{
  "n_layer": 9,
  "d_model": 512,
  "n_head": 6,
  "n_kv_head": 6,
  "head_dim": 128,
  "d_mlp": 1344,
  "vocab_size": 8192,
  "activation": "geglu",
  "norm": "rmsnorm",
  "norm_place": "peri",
  "norm_eps": 1e-05,
  "positions": "rope",
  "rope_base": 10000.0,
  "rope_fraction": 1.0,
  "qk_norm": false,
  "attn_scale": 0.0884,
  "bias": "none",
  "tie_embeddings": true,
  "parallel_block": false,
  "extras": ["capped logits"],
  "init": "trunc",
  "init_std_qkv": 0.024,
  "init_std_o": 0.0196,
  "init_std_up": 0.024,
  "init_std_down": 0.0148,
  "optimizer": "adamw",
  "lr": 0.00107,
  "beta1": 0.95,
  "beta2": 0.95,
  "weight_decay": 0.11,
  "lr_head": 0.0104,
  "grad_clip": 0.5,
  "warmup_steps": 447,
  "schedule": "cos",
  "final_lr_fraction": 0.1,
  "batch_tokens": [65536, 131072, 262144],
  "seq_len": 1024,
  "doc_mask": true,
  "train_tokens": 886600000,
  "steps": 6302,
  "dataset": "wikipedia_en"
}
MLP neurons of a small language model. Each row is named by its layer, matrix (down: output weights) and neuron, and shows model dimensions 80-271. Each number is 128 + 24 x the weight over its row's rms, rounded and kept within 0 to 255. Numbers have three digits each. A neuron's up and down rows have the sign that makes its largest values positive.
After each neuron's rows, "fires before" lists the tokens most often just after its 100 highest values on Wikipedia text that the model never trained on. A number after a token or word is its count.

L5.down1316:148104127143109097147139150152096127080126126141132125118155145136131143157113166136131111161122117118114120153118127109148110105131129103058108165100087143139144117147095120137141151121133147156133130093137093119103109135098131130082148099132152148104130108100098112108139140141123160113127135157112118119098119090112099149133154083170120161129147158121105122096122130108099167120136092119116119120130162081130118101116126109077150129061176150131117124135126115086149126136114154156165164125097145154146170086133148149159100129123125128095158132089075109104126148169147112156
fires before: "'" 35, "-" 13, " his" 7, " a" 6

L5.down317:126104116093140140126123117094118160136135140085119124141143096093094177105115139091140111143130132122137117132128123126124137112132180101168119162153133155116143116142122118135156144144107125102175127079116127158110134142139113122121077112152037158126105124144147163110119155168112126088093178092117112102176167125128159103136159163110198154145119120160157099126162111122072098115083155133122144118156109139119144136117141140091105148174142102128129146124126104094089123142101153127124142166101139104139161095119123152111096144126117121111114126147129111182169110125130130160
fires before: " as" 27, " for" 10, " in" 10, " to" 9, " of" 9, " |" 7

L3.down170:133145131160105154174114130140121137108160129170114135120139116124131169084125133110157118120103152093171155118113121149116172127141131091112128143102128135166111153176167121105134107181134170158103126138111143154102117141117114108141083131159116143134133123080086111145140143127121141118130110087117105135135140150112154079125143085090115151157112149125162129103162110124115171095084155114143143138136141158124128149104106121159119143150110139125118145113165101104156150105147151182108124113092110109114084160131106087115129119103113096153110103132159147129174109130115168107
fires before: " |" 51, ";" 13, "." 11, " of" 4

L3.down963:137111157123158089114105127139134141082112149121108162120142066095097124120142138091104135120161134103151130149145149106125144133126131125113103159153124106132134154113134143114144136114118113150165089146114125103099124117076092107115134098136131117149157089086134100144104124127149093151158149157159168080131089151134110107131149100117117118151107112145140111152147108109119092184122107147106144137116122128086139153131088131125123120111149124110102130123169113156111141125117121099164155124101148140102154142083158113196087157137143098158105137130140116157099139137100154150
fires before: " |" 51, "\n" 5, "=" 4

L5.down836:143109187109088134150126093124115120129082104142133158090114098121110129099150133136138132158095131093144134116124174137168178155169114148138089173132111115131141095148125125092099099106146094135173113124155117117136115075146132149156115191157119148131148145122146125125143104168146144161134133154135127130122098106148131148138162071118118156159146126093129139165102145107138104151129148141119125120120111188152137151135086143170170141147139155114177136109125117105080131145123121138093138137155146085147139116141129151140156113115141119132094140144117125130109157156198140158
fires before: "-" 40, "\n" 22, "|" 15

L3.down695:163116146132110155139087078102084124121105122109129121115142103128110127135126135113160098155126125141120140121104152088097120105104099107118098124103089149137102112102184139073139132111125168118131118107203120079120118152110121123135170132109134137113117104145157139134161148127151138148137151135122162106138129131129142137130124105122111159123090147114119131137111124137135135074114093162144124168105080108136116113147105119123101091120126129173103144127127152159228140157123119121104133084146143131125161118071113128143040095127130122145132117136144170118117177125120152168
fires before: "." 38, " |" 13, "O" 7, "ig" 7

L5.down1027:154103091115140093160145146124107142125141076109121154162181119146143119102119177118158110151111117164124097112139117114128132134117134127119158129172126143137151086109179115099156126098106102140131128136137151159128112127142121116100158114146105148122121147104145112144141149073053128131118161104125170098145192165126143117150116149160130120162153157192113102107131162132132132106148165114110140102107135139142155123093149074127141098142116131116133156130161125128109147209115147126152145097103134118125125098137119126108083147133173088118114101150119093123168114101115108099
fires before: " |" 60, "." 11

L3.down1293:109092139154126107155112118127110132143121173109128144131124133096115124154068071147092103137107094115131134132131121145116157097121151090103144138138176121164153140126111127125119144160126170108113126100123122106127098162119134080126160129111083141167120167133132135115122129095130130151152161147140187119131110137086124148120175096134061146063114147132101159111137108151128165143139148143123119154152105140169129086133127167163113155117126145153108113128121093106133133107141139098118134133125083097177140092131148125164112145167139111109130136107095104157164144147105136117
fires before: "-" 69, "\n" 30

L5.down90:141117141140150089091139157155131090125180124085129107108155119130119134107108130126101162126111144126121168097114119139133162150112116151096129151103084156112124135145123129101120102107116131118109083152118120160187090100129148076125093121105147098180142114132103136110096121142084109073146138111107114126120133114122113095118143126119108104155145134169118156121181122117152118152081085142073129130119128144113104122139140096160118092131150177122135112132132126143127136125122128071164106141105118104151129100066160115184190143139147122135132098135148134110097141113121135110
fires before: "s" 13, "ing" 12, "ment" 9, "ulu" 8, "ed" 7, "ments" 6

L3.down958:117154123136105120096120098119139120135148146166084118135141150196118119148132136124104148183117139138144125146091143126152139133096168109141134115123110080072160108126093126119122175143118118147079134138124129139139145111140104127133139107093108133129134169124130114140102175119098185129142170113108121157131082157094139134092131140129137114140103116127131158131134126112108123200131119110086120120156149144130151142138162087100145126144115091090110161113104118154133084154119101142131141108152141119138122100110134159183072165147123142135101122132134129111138116115149099140
fires before: "|" 79, " |" 7

L3.down723:155124121125107137135125131127132133138148086120127145157122123146120155119114138115143100137142162089113136112145075123129135118120113139136118135108155146114126136136151133140115124113114122088137084168119140134110158117098137121121093109161104151116079127126087143106101156178144087111090139128166115137149146138149098139083121106129088155148164107142118142120091116083122128072131116121167102151147121134119100152123103107128120118149090152113118165131113125120131104087111112154144150116108115138109147145253118116140111132104064134126141091096075111138069131129129160120
fires before: " |" 41, "." 17, ":" 6, "," 5, " February" 4, " May" 4

L3.down1285:162136156115104106125149111127111148170160103107089129141137133116094079150153145097120099133137136152127131129155109102173096125178133150139147176150141122121131102120100062112147113125172122114156120144136113138135203112121107121178114135138123150165139151125136113116069107120145135098165140135135133124137135168128108107102122123102126074168128164136094111132141144180135113191120134130083153120145152113094094081166155114115136113129173138114128112134153149149134151129117174129128151111145140126135089111169123139147119114144170189149101111106114054136138113122134116145
fires before: "-" 100

L5.down755:119142145118103100128116103134105107146099156139158123122140093124104091134170109164099139129139149138149132129124175125166152076145171104137147090145108093106130142119100144120113115156134144118138096114146126120140115075112157127149137081105114136136116110093149137150128108114128111121099126086105104127114130117122130151119130156140111104105121141103125158157144099135102115133129151100122085113115125176115155121118134133103095154134123132123128127157193144154131114112109164137153135148150172085119155113163153143147135144147153119113082120109168145130111129120120099132
fires before: "|" 87

L5.down152:133128149130102194105138203142137192161100129132101137107122140147116140083110095172099127135102109134110152137165124098101127100158132128111106086098175125143130153126156129124161116133139150153159123144134135117126159131154114122132149136154085182181100128113149123124125123106113109103116170101138154083143135145130114101118147146146093128147104109167137131144125092086074173103172107133164158143113093154107118148132152125087161112117091117154115126137102138103137126109125160145115140068089114120099110113185108203129142153148104100101135131146103140123138122145157107114
fires before: "." 62, " |" 21

L5.down473:105140193122140127108126126126147125112123109135106104137148120114132134141111149124092147120108125147149086127153148145113131158113128087142147152138090123145114163126142156104087142130141102132111121162185128143135138126153104132140135135131118123159145124095151177168156152163142119125129114148124130136158126096153164166167112126138115154124117142089104141097135130144129110136075088118141129157116156157135129138115154155099161154153161128118117158120128109143155101173138157139084104124147085118154115126132139112089086052091133123092125130107112136110125125114158148114
fires before: "|" 28, "\n" 23, "  " 6, " 5" 6, "." 4

L3.down442:131088118100147146129105126136117148148142180125109141174110144127100083153092139120125123145080105142130105141108174159124090138118111158132141157169151142117139161144153078105100131104112144145160119162134135171084106167128129159195125108112119099141162117153145086159177128134127128089131146160129124123118116130147139125120116115141105155153152106119126127153154127107135102154126133131091112150117052145144096177137120101109163112116115138124129115132148098139162128120208100100105141133124171131135126157057114085130087099111141167154152109133137113158096145097124160097
fires before: " |" 75, ";" 9

L5.down264:155134116142128122120159197140147126141145138154147142137129142130196102123112091118128120146119150184102128115108150144151131151144119167188165144114080151175119125142122141130133129141104110142145184120105133132121115131144108132127125152112105123129107138153158154116099109118108129114091147143130140141118159128112131145138111128114166124148125137099165112113130136118130132177156099101103119140123103115119113124127143152096100152179113048093110121135129145136086094090149158116133114099122159161086105147109119092099110163181135154124123166112126111141139133104132115197
fires before: "-" 100

L3.down419:138133104163120133127153133145123123111115130124167139142186105126127131108109112105057100100108105151125119154120159149143144116109154113118116143082155124140167128163137115147104142172167157098140162141122147097115130117118144123144120118112114091128104153124135164136145112140154079132092122131187143166103109119171105125117130131106160139107104169130151142121122153149100121132114092131100132159116137128137168131130128084114138147133172132146140150127143094145180104165124097141112100146091077127090156144131098142096079169083165141118136144123105124126102145113138129109
fires before: "\n" 16, "  " 15, "-" 10, " Votes" 9, "," 6, " |" 5

L3.down1323:135104114111118101123101128106104101117123168138154138140106131110139110078116120148153135126161105121149078132152134120132140107145132133151086132111100123115109107107106119126113103152132151145107110120150082112159133127110138107166112117095100122102165122178158125139144123051105117127101083092136095154127147126130108128143119083141124121111125093091110171147123126111158097126127104121114119153152128065136149145140107077107071132116114115111157105144118099110151127164101108151125123146145115119102098167101128110128075087143079109129096117139115103116131125146138171136
fires before: "." 26, " |" 24

L3.down1074:139109148110142091144155148147113131147136153110150129123126164110151154161130118119114143086125144153120084112114143116113129146133149097083134137177145106143138112116129144135079123103122103191105132154156120135138165143114121116113169101109110152129178126152089092142136145131153154113117112101147180056130149134114109175107132129163112111130107121102087133124144123167162163155174106150137108123136143122095151100162163149163150125162124137111094124140139135148123101145170091145124127090114134080130124138139178122154111110135081162128133141142135095117103111132183143134
fires before: " |" 50, "." 5, " –" 5, ")" 4, ";" 4

L3.down608:115155130138124085144131125071153102125172122134071103094122124164137123157136094157140132084161075141117101180077111127091131132135132103119130147147117089166108149143126089098094165161142151143120122093068139117122167154123085133156121158150137117158116139149116121165160151143119130091154141104120148158136157153138124138099135076097125171085162104125137133135152117163130143086140114105143095116124131130108133178106108133092157142144124116179118115151159146103137075117131133139116111129118140123104146143137133120108114127108134103184123091126163094106148156146107097121
fires before: " |" 24, "″" 12, "." 8, " August" 6, "9" 6, "6" 4

L3.down915:141136135105140123178138118097110118141113118124118093104120159124125125132131118115155161197106109139172135121153103100139162100133159141096127129163138103121149132138125158121128109138133083094127137141099120091160109135101129178149126168176102100111133090149116123121127090142122112098109121106139122115138093088156139147128164105148129068155155121141118154123164111158144106126146125124153132089131152140143079122136128134125111205171106152185088167131129139137108128170114094127147105109137142124100138109089141086084086121141140121126165148141108127145112095149141121132
fires before: "  " 27, "\n" 12, " |" 11, "–" 11, "\n\n" 4, "." 4

L5.down311:124096139135145119149170116129129129125080127138118158129131132150111108120125115112105142153162117100118157174112094121146114150161144104105129130100097145136094136091155111143162142085124142135107126139142129089135112112068146138134160116119163120090123103150128146122157104111139118113146110107127134088116076129122106134129098118138167112099196157122126141087155097114139165115121158135156154092135117126134161089203174132102117119174122110121134170115120126149130145141167088107112127101104129149154115155069160098134120127120142163119144114083149101107153160134115094119
fires before: "\n" 25, "-" 24, " 116" 12, "." 11

L3.down104:103137111073124142143118122136174144119098139173112149099104116115107138153105153203150129129149122126122116121147120124150101158133110134087151177097113139121160119110143136179168185120134136127135149094160148159104161156125143111083154095120121110154088169147144105132104118127120097118164140109087106123101141128136116139077146099109122127147138114160138130123110105184111167107132100116123132185111120115197114123103114094150147108155125090141155134117125114177089130119151163111126099108173113111122152153090126120121121099121156099137087128115132115143102161122088130115
fires before: "," 21, "." 20, " and" 7, " (" 7, "\n" 5

L5.down898:109131131091132092130131101090147144162180098099138145132210155106163119157189127080130132144135137119132102123152133088110151108119132101138093176159107140117119118106123107128160136143148158121122099143164154132103127170118068140151091104109090102092134148079121142161123159109158114133125147120157072173101170148130127155158079127168104150086093108123155151170143143122111174185118116122137133132148102103151132118132118125169109128083090138140136095126075142164156097127149116146141136103128136099109157131130096151100111112117113125113097158161175125176129103126143134115
fires before: "=" 90, "\n\n" 10

L5.down907:129125127140156116136115116122087172073172118110162111156132118137150101125139125147092128099150127113129159104149127119112090107092108113132073160169117079107113128163129075079122147183109179181120105134135118088105161168110139150107135086152100116148120095167150105141103132102137140148151121109143109142135174113115129103129106114072113115095159150131129127109122123158142105123088149144138109096149110153152120125120107109125169155134161135126173120156157092146162093103106116103117143137146130150161164102113116121112076108151073162151135156145138148117145104136125099147
fires before: "-" 73

L5.down475:102153126102139138183153123072140117092156153144168107116152110136112126137172115149156144125105128134097092147117148153139107113114104136110147147121134157112120119105078111134089101179154189136120112078115120141142138153171109137126084125127119158096118120157134138128118148140148134117117097129145142142155161138143140132122158160098138103109119112130141149143098117139136126130114151138112137132088071138167125111091129110137108136094117115078153077120136116107100145178131134139135105146127099124105151095081099132091174105129110082159113097113108124147114127128128134124
fires before: "=" 46, "\n\n" 6, " |" 4

L3.down412:151127140170134150128135174129048162128137151081101131158132117080096113116149096104156139121134143131166204129093137135141151147109082135170105103102122125140121162140145096122141124130137134145160123163116093131134066128167129154172128142143118083102165113151120087139114136094112152130092127093171107154103126126178136100097096116095186133134156131083119119163146131117127115117139139119106121127178114126138158132146136154160126116170142138134104188078140135133180109147098098087129144144119163124133110140102143137125138085136141131093149104113145139140086138099148116083
fires before: " |" 46, "." 9, " the" 4, " yards" 4, "1" 4

L3.down1193:115045134157106177138100158151114156132127125095115112117123138109111141142118123141175117152117111137113100134144149116112128151134150169105156122165106093103177125147143118077139140149103128139135140177151156134138183125123089124104131159116139128135104145128095121119134174083177162157146116154106160147126120135165130136162119107099098115121173168075155076168111096138134086071135068128117161160158098112143148073083121130125126098106116132090130123122098150150132118160087118108099105100136102119112136117101117116170144111094107163107137118127124140132080123149156158143
fires before: "|" 46, "os" 4

L5.down792:077097131150126182088191107102168105116133143098131110135170098152140180119088098142185112133169128111120070139161127104094132120138141165133173101164149122102158129129182069115133143135164108113162109144133110145135119176133142138094118110134080165135147115113126109132129113150113096149123129085108150121142073175107136125141144119153105169172122114104094117103156132126134147112118200125143128091153139145153090120127091104129141110136140129126144093170108174094111145089164105115120125120116129129146138095164144132117097143094148101102141168115126148162163148135132121107
fires before: " |" 43, "–" 11, "," 4, "." 4

L3.down1281:160132099114167179168118084189094119141115120111169086130096124133113173113091117150147102112078113140152102138115116105110158121127110102128168111129154098135100127107136101134109100119133134154185088154126136113114109137084127064117091126143110138103163114134133117081111141180119091128184128117154114102106096167135112164092135150112146126111134126090093121125160136078137140122119148150175164151116132125096101126110109136136098130133129140114136094153105144096096082178132097141058143161138122094141130094114178105121116100121141128152117155118101151123142134149121126113
fires before: " |" 35, "–" 13, "." 8, ";" 5

L5.down21:143173159114124080184083126158093133090139168119141141134111116154170156107150105058142097101101133138108119143083098142117099153116165134132112098112089108110198154133105149150153123111128120124138084123135107123148117120136142103162164176136151092130122138146195094133150128123153098097089120139138133139128127143152109076105096118153148110124103131143131084156161130127124122162073093179104139143100168125098131128086197136131121155134149138097139120135142133131150143127169121158147117117106165122102115128105134144138132086121153117131133132108149100142166121072164155134
fires before: " /" 27, " |" 19, "." 5, "iv" 5

L3.down1191:131125120106116185113103119139089119181080137108075097161136117133131132152116123115137081116080099147139118173112159060099100160115096136105095151113129142118087148133116130106136140153143151110162108113143104114148111120129125092121122154132136146081140085135121154139157132137132160151122156127132093159157110128105143151100116106111161180113126112106134119166154128160160130103164095143088133149110106119123107129152104144155136106146128120149089171125145110160191117169150129153113143113140115107098141129064108079112107140104166127110133138113127149156116174139091123125
fires before: "." 31, "," 24, " |" 20, "7" 4

L5.down1206:096150122068160133119103127078102180166124135144103150097136119136096170130157139139142126131108128115120081106153140126119140156086154121102106125140093153153093114125120145141135155137087144141096135109161135137098121173132140161105128132130173115139132129130103117157149095104067110142142125121156113109104141158119148104115079155143164139134148161149128160164159117145136104111106123117115126133130097089147123089118125129132128102112128128160121098150139086091143146147127095126139147120143153174123126133171109139109141077141114099125110116141105137103082139129156154133
fires before: "." 62, " |" 7

L5.down7:158101107182088062106155114105135132132108124120139123122161138152187105104141076138155147146137148118113137146115110129136144138114114160108133126112143151097154106128107147155167158095133161134164123146101135101107111137117130128112177108139124159125118162125146115154123098072146147129119113094136116140116149152123161111151165079114075115096060152155105171170131102091162118173102106131153139148118155109159097092097121093107088128114144161149151177168124111117116131130149112121138156170132090113133151112132077103155140123095114129151101105132078139120116157153107137094
fires before: "-" 90, "  " 7

L3.down978:136126153164133139146138126146124140130125121081095127123114119170149103099105102172133137142137088164114169140126124140119153084157141117117149141147144128130128108117116160160139136104120126106146134139150140142122137160174141142101153170145104150146102147116126112094130149079143104090111152121153114133128126153100129090170095101141127122167147113113075106112124120089116132125142113113179122163181137122092137119104139090140136116094130112114078154123105152106126124135113138112102139102137157117134150149165111192150104135151126086136135152122161127156116124152144111125
fires before: " |" 48, "″" 6, "s" 5, " (" 4

L5.down304:106138133109111202127139145122104106153140110134117136170132118117126092117146158121085098115160097141159124108115086081116133139130156151143136143141156127167152125123174117149120144155101131126126142110109124154137146120096120125139152166123121110095131121103105090130127164091099138127160104134064141086111142096132134099120137150113120093138140135146128109172175141090152163099096183132074158161121153116084146126134134109113115140143114104134118140104135096162150089129131091109138114108095146156155093133168141130156112128120097136097140096135173132142145105140138136113
fires before: "." 23, " |" 23, "|" 9, " L" 5

L5.down274:121135159110099155151161120107134070146145115146109158146094101114132119135103124139131128107125106112187111127115108153176138108175110101118162142099139150133189140154122149155109144112151144135101152122145169096147140107108146115098136113096097126113111108076120142124132178132101164133104124132123116101141086140119139160152162137130108109134125128094171055124108110143134118146121103122124097145182106140138146138133130145125117144102131137130118118124133143150109127102156125087154118123116121118141152175095126153119127119140100121080165089139125141132132133129131135163
fires before: "," 52, "." 9

L3.down1299:096146121094125136148108091109133149174112174098111115144126101152109118194125140144129113131155127115129140120107169143113120142142113139138108149121151187110138142127153105120139116158174160145108126131106094109138128150076176147131101120071099121126110108114140119110120154133145168108157144122119106100119157101153123123121120136130135163110110143143083159119108093082130146117158098136121118123095128148139161131138119135122140134172096163136120160133127141092166112169157139122137089101140167114121115119134132113157129079148141118141140131099120128149130115153163162140
fires before: " |" 57, "." 13, "," 6, ";" 4

L5.down790:121100134130090058168124127093122190128103162155159150156148152109097129110066124089152120126120116157115128141092150164118177101131117072147113147136079094137151095130096175132135129137131123133145134072165130151117134158111105121123154126113119148134138118145142138104172107125128121151109155135146118103161125118161161147119110153128132153144110137108147107097136128103124115138112063143112130155067138139137177129098115107130127125142159125115163168118118134112121156126140128115130112148133066142134140136168146147083075105121089132119091154150143150094120053117145143090
fires before: " |" 65, "%" 20, ";" 4

L3.down43:131120094121135160129108131099116128144092104105137089180103160171158144148150145098132162157106141161101154132098143147118104148133118124121113111153116135106143111133139158129081139113125181118106108187114103158172110134112114145161161209116125121093102130122157118141131122127159102168132155119085107133154105125137149148108153101096133124049103158106126117129122133105097130157122084170141095143123096114119108076128162094147117110147137120143128092156099096051137181160148129123157140141125146120123115115126131116160077158088133134127127132103186125134188161102170152133
fires before: "\n" 57, "\n\n" 17, "=" 5

L3.down826:113135144137127152123113154095113157145187129141095142132141155106151146144100129143144132120127086140181114106132151156128121068144163147142127138090158144124138175137128144092126145104135133129104096152075196129109136113142173164094124123122139148108121153132142137105118143157114085112165116088157110151125161137117131092102138150105133118137112144139127113093152117179136109078119080098140155170143154183131127129101134123152134101151141118133154098147144104149156173080128105149129121131098081138133158084092111072110116137136176122150119120140110110153115114133108104072
fires before: "-" 77

L5.down234:139128170140140101145123147122095130167126099142151094138144114104121114113106144125157129156128109142112109106121128128115104188118140161100110162109121096149114114123160133089177098141091092135132145103156151114134132121145106140110107099129140186122114114140170097148115159134128091135155142144111134085127087166150149097151148108099117106103132146163134162103113146157153099112137151125127126124168100121127159126148152101127158150106092142155110079107137112118145178068122119104110114144171144140104165105149159187105163146170148094135164110111136131141131116143113107138
fires before: " |" 52, "\n" 6, "." 6, "," 4

L3.down805:137137087136149141118120136122111166137144130139093109127101118098137106104210135112118135135148131130122162104142111146152121144109134158111122145128138129106128176175195136108142092145130128142106118136085164108132098162141122119157109147154133102140138142153117103140112137145118098137121149081099137147143104165099176090168096149102128138141186147125125105152144129158096116170139126164154166182149119147093081132179129114087117166157119104145101100135095110157159123162093100118125140112116170110132137127125164127154116119126164107130136119137144108114177170155149109113
fires before: " |" 39, ";" 9, ")" 5

L5.down825:088082116126187142127092149128107163122141078156105126122104133137120156135124140133155107123082108134131111142107138161156131110131116143155131115148094166111141122124138125178099100104158158124152154132135158109204124113087149136131101130137152157143153108145155092081157152150133104123130125111131175136127135126120127084137105089107136136130095096126123147081118087131065134113106126143135143116093125142114113134172140145140149066101082144096170147084166128101116136116138169156079115143156114116117125141126131117082181106093112149094119168106134084181146135133118114146
fires before: " in" 23, " with" 10, " at" 10, " on" 6, " for" 6

L3.down1331:152079129084122128135128077136149155165133098122120142118118113114124106152157096163079111089125098122167149124097162162119104103131082152173172132059127120146158139130093126117103096128114149175138145109154112138122138181112161134125154120128103134110105153090100124159161119081112140138156105120161122134139127121142149127113133128100129085160151142140143116202123125083132119135106144111139156131126133086099103101139136117192131155112113105088119101097141109110166136140139125136139156103155119166152132168138158147111110124148123073156138123118062116154131095127081088090
fires before: "\n" 32, "." 20, " ISBN" 11, "," 7, " |" 6, ";" 4

L3.down738:147141141100169121164090116151121125133109101168167096110140167121146159124138096137133139137115101109122134136137129102133110115104135139158123089128131123139133092121182173146113133113163123139126092105153124113132128092197096150120134118134160136133123140105141119129073103099104132141133121128134119136117125148114127128136102129127178148165118172061115138152116174142137126110119122108139116132096116092102117162125088138147157113128160108137149102186091161120126089085106173141140116157121088119124137153149155093106161160129108118078147119123125141183145104153094104152
fires before: "-" 60, " of" 4

L5.down672:120119145093161144103133140109117113122139125133146126112124105145156057088113144138133140165171139150136102133118145166172128137134131098143126139169130129087102158176119095131145125139139114114154135155131098126102141173128183176147133092136127097160186147139118130152140126104142135119083100116137139136165142125136134121148150135132164114113169138155140138131088108080089131117132132156121130116137162186096122124134160113144152136116136092153151105123130138169135136136096131123130086111094108114115121088192179157169146098132097141197144159117102121119161141156172118120
fires before: "=" 53, "|" 13, "-" 8

L3.down984:109146150118102117141126080138180122124153169126117151109092119117162119126152086144094111152110132173140122170103128118136139122130135093131103175163149139150173152140102155129136121126180114118160129119084109131115102153147113180155127150070130158150164146128103117126102117137078139134124110103121101129145092113149124144105091121120131114120124152133124103131133128153131171132150149135150128117113160113127100181154164119078115092118131125148136124131117173169201139124157100123130156124138145078090143153119136079126113152133163101124123111118113142136205139136123071068
fires before: "|" 79, "-" 7

L5.down699:097085134164154159143143160091127144109133167125149118150133169168152152124124115094120157125134131174131120144089118109126138182144085116111118174150104111164128119125071097154130130147164113108136138127183144145170176155125137106151147113139142166129109103140107123157119104124123152148127161176106116148146133124127166102103133112152115118123138178127106102116131169116106136165151100153164093104102135139161144148136153132113165086110146094135135128117099110122161112133151115133127091167117110116084113129123093126143142107101126159153118123128139109149105110161110123102
fires before: " |" 22, ")" 16, " (" 13

L5.down1203:117105168109150131124145100147108101116086123121145116144130149150144104142143129141116106141175075129143155124132128131141102137132130110118145123121142121143109130128126135126115133143099105147131156124189152156119157169149139093102130187140150175123174110121133167111069119139144155145095136106104161121117118104139138139126132136120133105091138116112115149161127120117137105152123083106123145136090138138121089126129078131129143154123106110157164093160145065126118137123135138179132164145142138116103109116145148189091108107152106132116065135120097138110130125136136099155
fires before: " |" 24, "\n" 10, " (" 10, ";" 9, "." 7, "tt" 5

L5.down885:107132123091147140136156134123126120080124133142146109124144160104128119133102121114145141135128136170111076123151115126147160075119115135124094159108133164116136149057095108140136106111136117147101096156111213114169145144092135132095135105102155156178117132094073134142151113159122123131138101146157127152126102127085139113138073094113127129156123147128151114150103092167147140124155159153106093178145139089135111122151130116082110144126135163133108127155148096096130126122093125079145138128117129132178121111119090166138146137116092124124068137132090155095107085137090107115
fires before: "|" 22, " |" 21, ")" 14, "." 5

L5.down1202:128122128114128086135084122138154147129149154138128104135191133104160137126139106144102157129111128096134118144128127136113130151116113106125112137102114114112143127144187125096090169159110128136132111122167164115081142101156131112111170116147150164136074150142155121136142132106124148118127109142107139150120148144142150111129082113103106176114069120111113158131075120124093185143118139148157167138128107101177113121095161128106132128125147095132157167168111137144178138141139153177123144112106107124153127137085095109104113161078151120143109122147122131150083122106095153163
fires before: "-" 89, "\n" 11

L3.down1162:104146094113117132133123128125127140120160177127150124122120105077102165139119127111112139134165126119148162130111140095123154125110103138124137109135101185101122140122085137100185122106151176096130115166108150176135158181088175135135121110118094111135141126120134164113140139077121087105169125086068166109129103115126097144155087142131115129130133118133157116160165119104093126119117108095138123141184099176132128136112151114101123097149120122082124133128189118160129100142099156169163115133149143166139160143152116117107107090138095088161103123145097155126094166115111117133
fires before: "." 71

L3.down239:085152132118151108125118132129153166161088164112135098130119134128175142131153148095129138134117105146154134161126158129136170158162130116134148118147120126097174148125103139107117103116167119149130115131140145103158142155114148173118158090145125171129145124146138078149137122112146144166134177095144138101130109129083115121142112123108100145137140134129080122098109146129094142175223151154115172178115136165139136102091155147127118130114180087092156125106146113116145089123130142171124131121108117145124146160090116102115119110153169117121094123158166153142122125112124116126
fires before: " |" 81

L5.down247:155178098128150158117130129114112137135086114094137117129142091085104133124121154141166149132130133100088111129136146097161183099107095140129114118087102112078106104146136162115180106175127130175129123142095111127152121130110159106096114122100116117129162121137120086151163130146077166128139131144163110135098121140116123105131116138121115131150141115117119154100132143123126103155100126143136148125093141129128119152123172132121138161142098128094086132155157122109150132072151140125127141142128103102184096105139085142131138121131114108173142117095111131144149102109123117099
fires before: " |" 27, "." 16, "–" 8, "|" 8, "-" 7, "7" 4

L3.down9:075157104152111090138112119156151137150125168146114158104138105093170178103150134124123149131145099146142102148120119117142123121108122139107079106117098133141171100138114146102154139123141134131151110164118109122163117107158104159103130141152087139126164152156107111140148119080145129144129112138145100166098126165155123093190151123101105164173140179126146136134106136113151116166132108129090121127162105109127163121146148107096154142151145110149096124124125108127143127127101105124115128131095106087135116097095153147130136128176139125115121157146135131135079104135122157096
fires before: "-" 64, " %" 9, " Title" 6

L3.down26:161128132105178133083134104099128154109127133135115165125115137110120162113111131157144096118098113118139138147168049173112129131146112084090125113143114107151092125101119158168086125113125129122143081097124142176120134109109121133185130121117121080134156104111159115124114090113116132150076143141167150122113166100146135137154113108137135148145125140155149085134174093093112106193107119190144119127158109137114145124117096135123076147083099104101160154132126171183145132129130136122121121149146102127108170110158124126116104169127129127136147130188137114093101122088150114142
fires before: ":" 35, "\n" 11, " |" 9, "=" 8, " by" 5, " of" 4

L5.down581:176159125158153145077124127154139114128134164133127094158124112085138180105064133127113113133125118115116093142148131135140162113163144122178151130144091056139149150129124159138129143102130107111100125104160144098116101141130145118172145128151107123133183197110123163163157109148107141135119090149136101183099108150124144135144113098189131139154120139096143161102086106148145114132145132130144139120114139109106158155148143091180116150149181131150122137101117126155129159126119121154090170147104102134098103133095084144126120130120125118119093143110145112133112098146168160132
fires before: "|" 87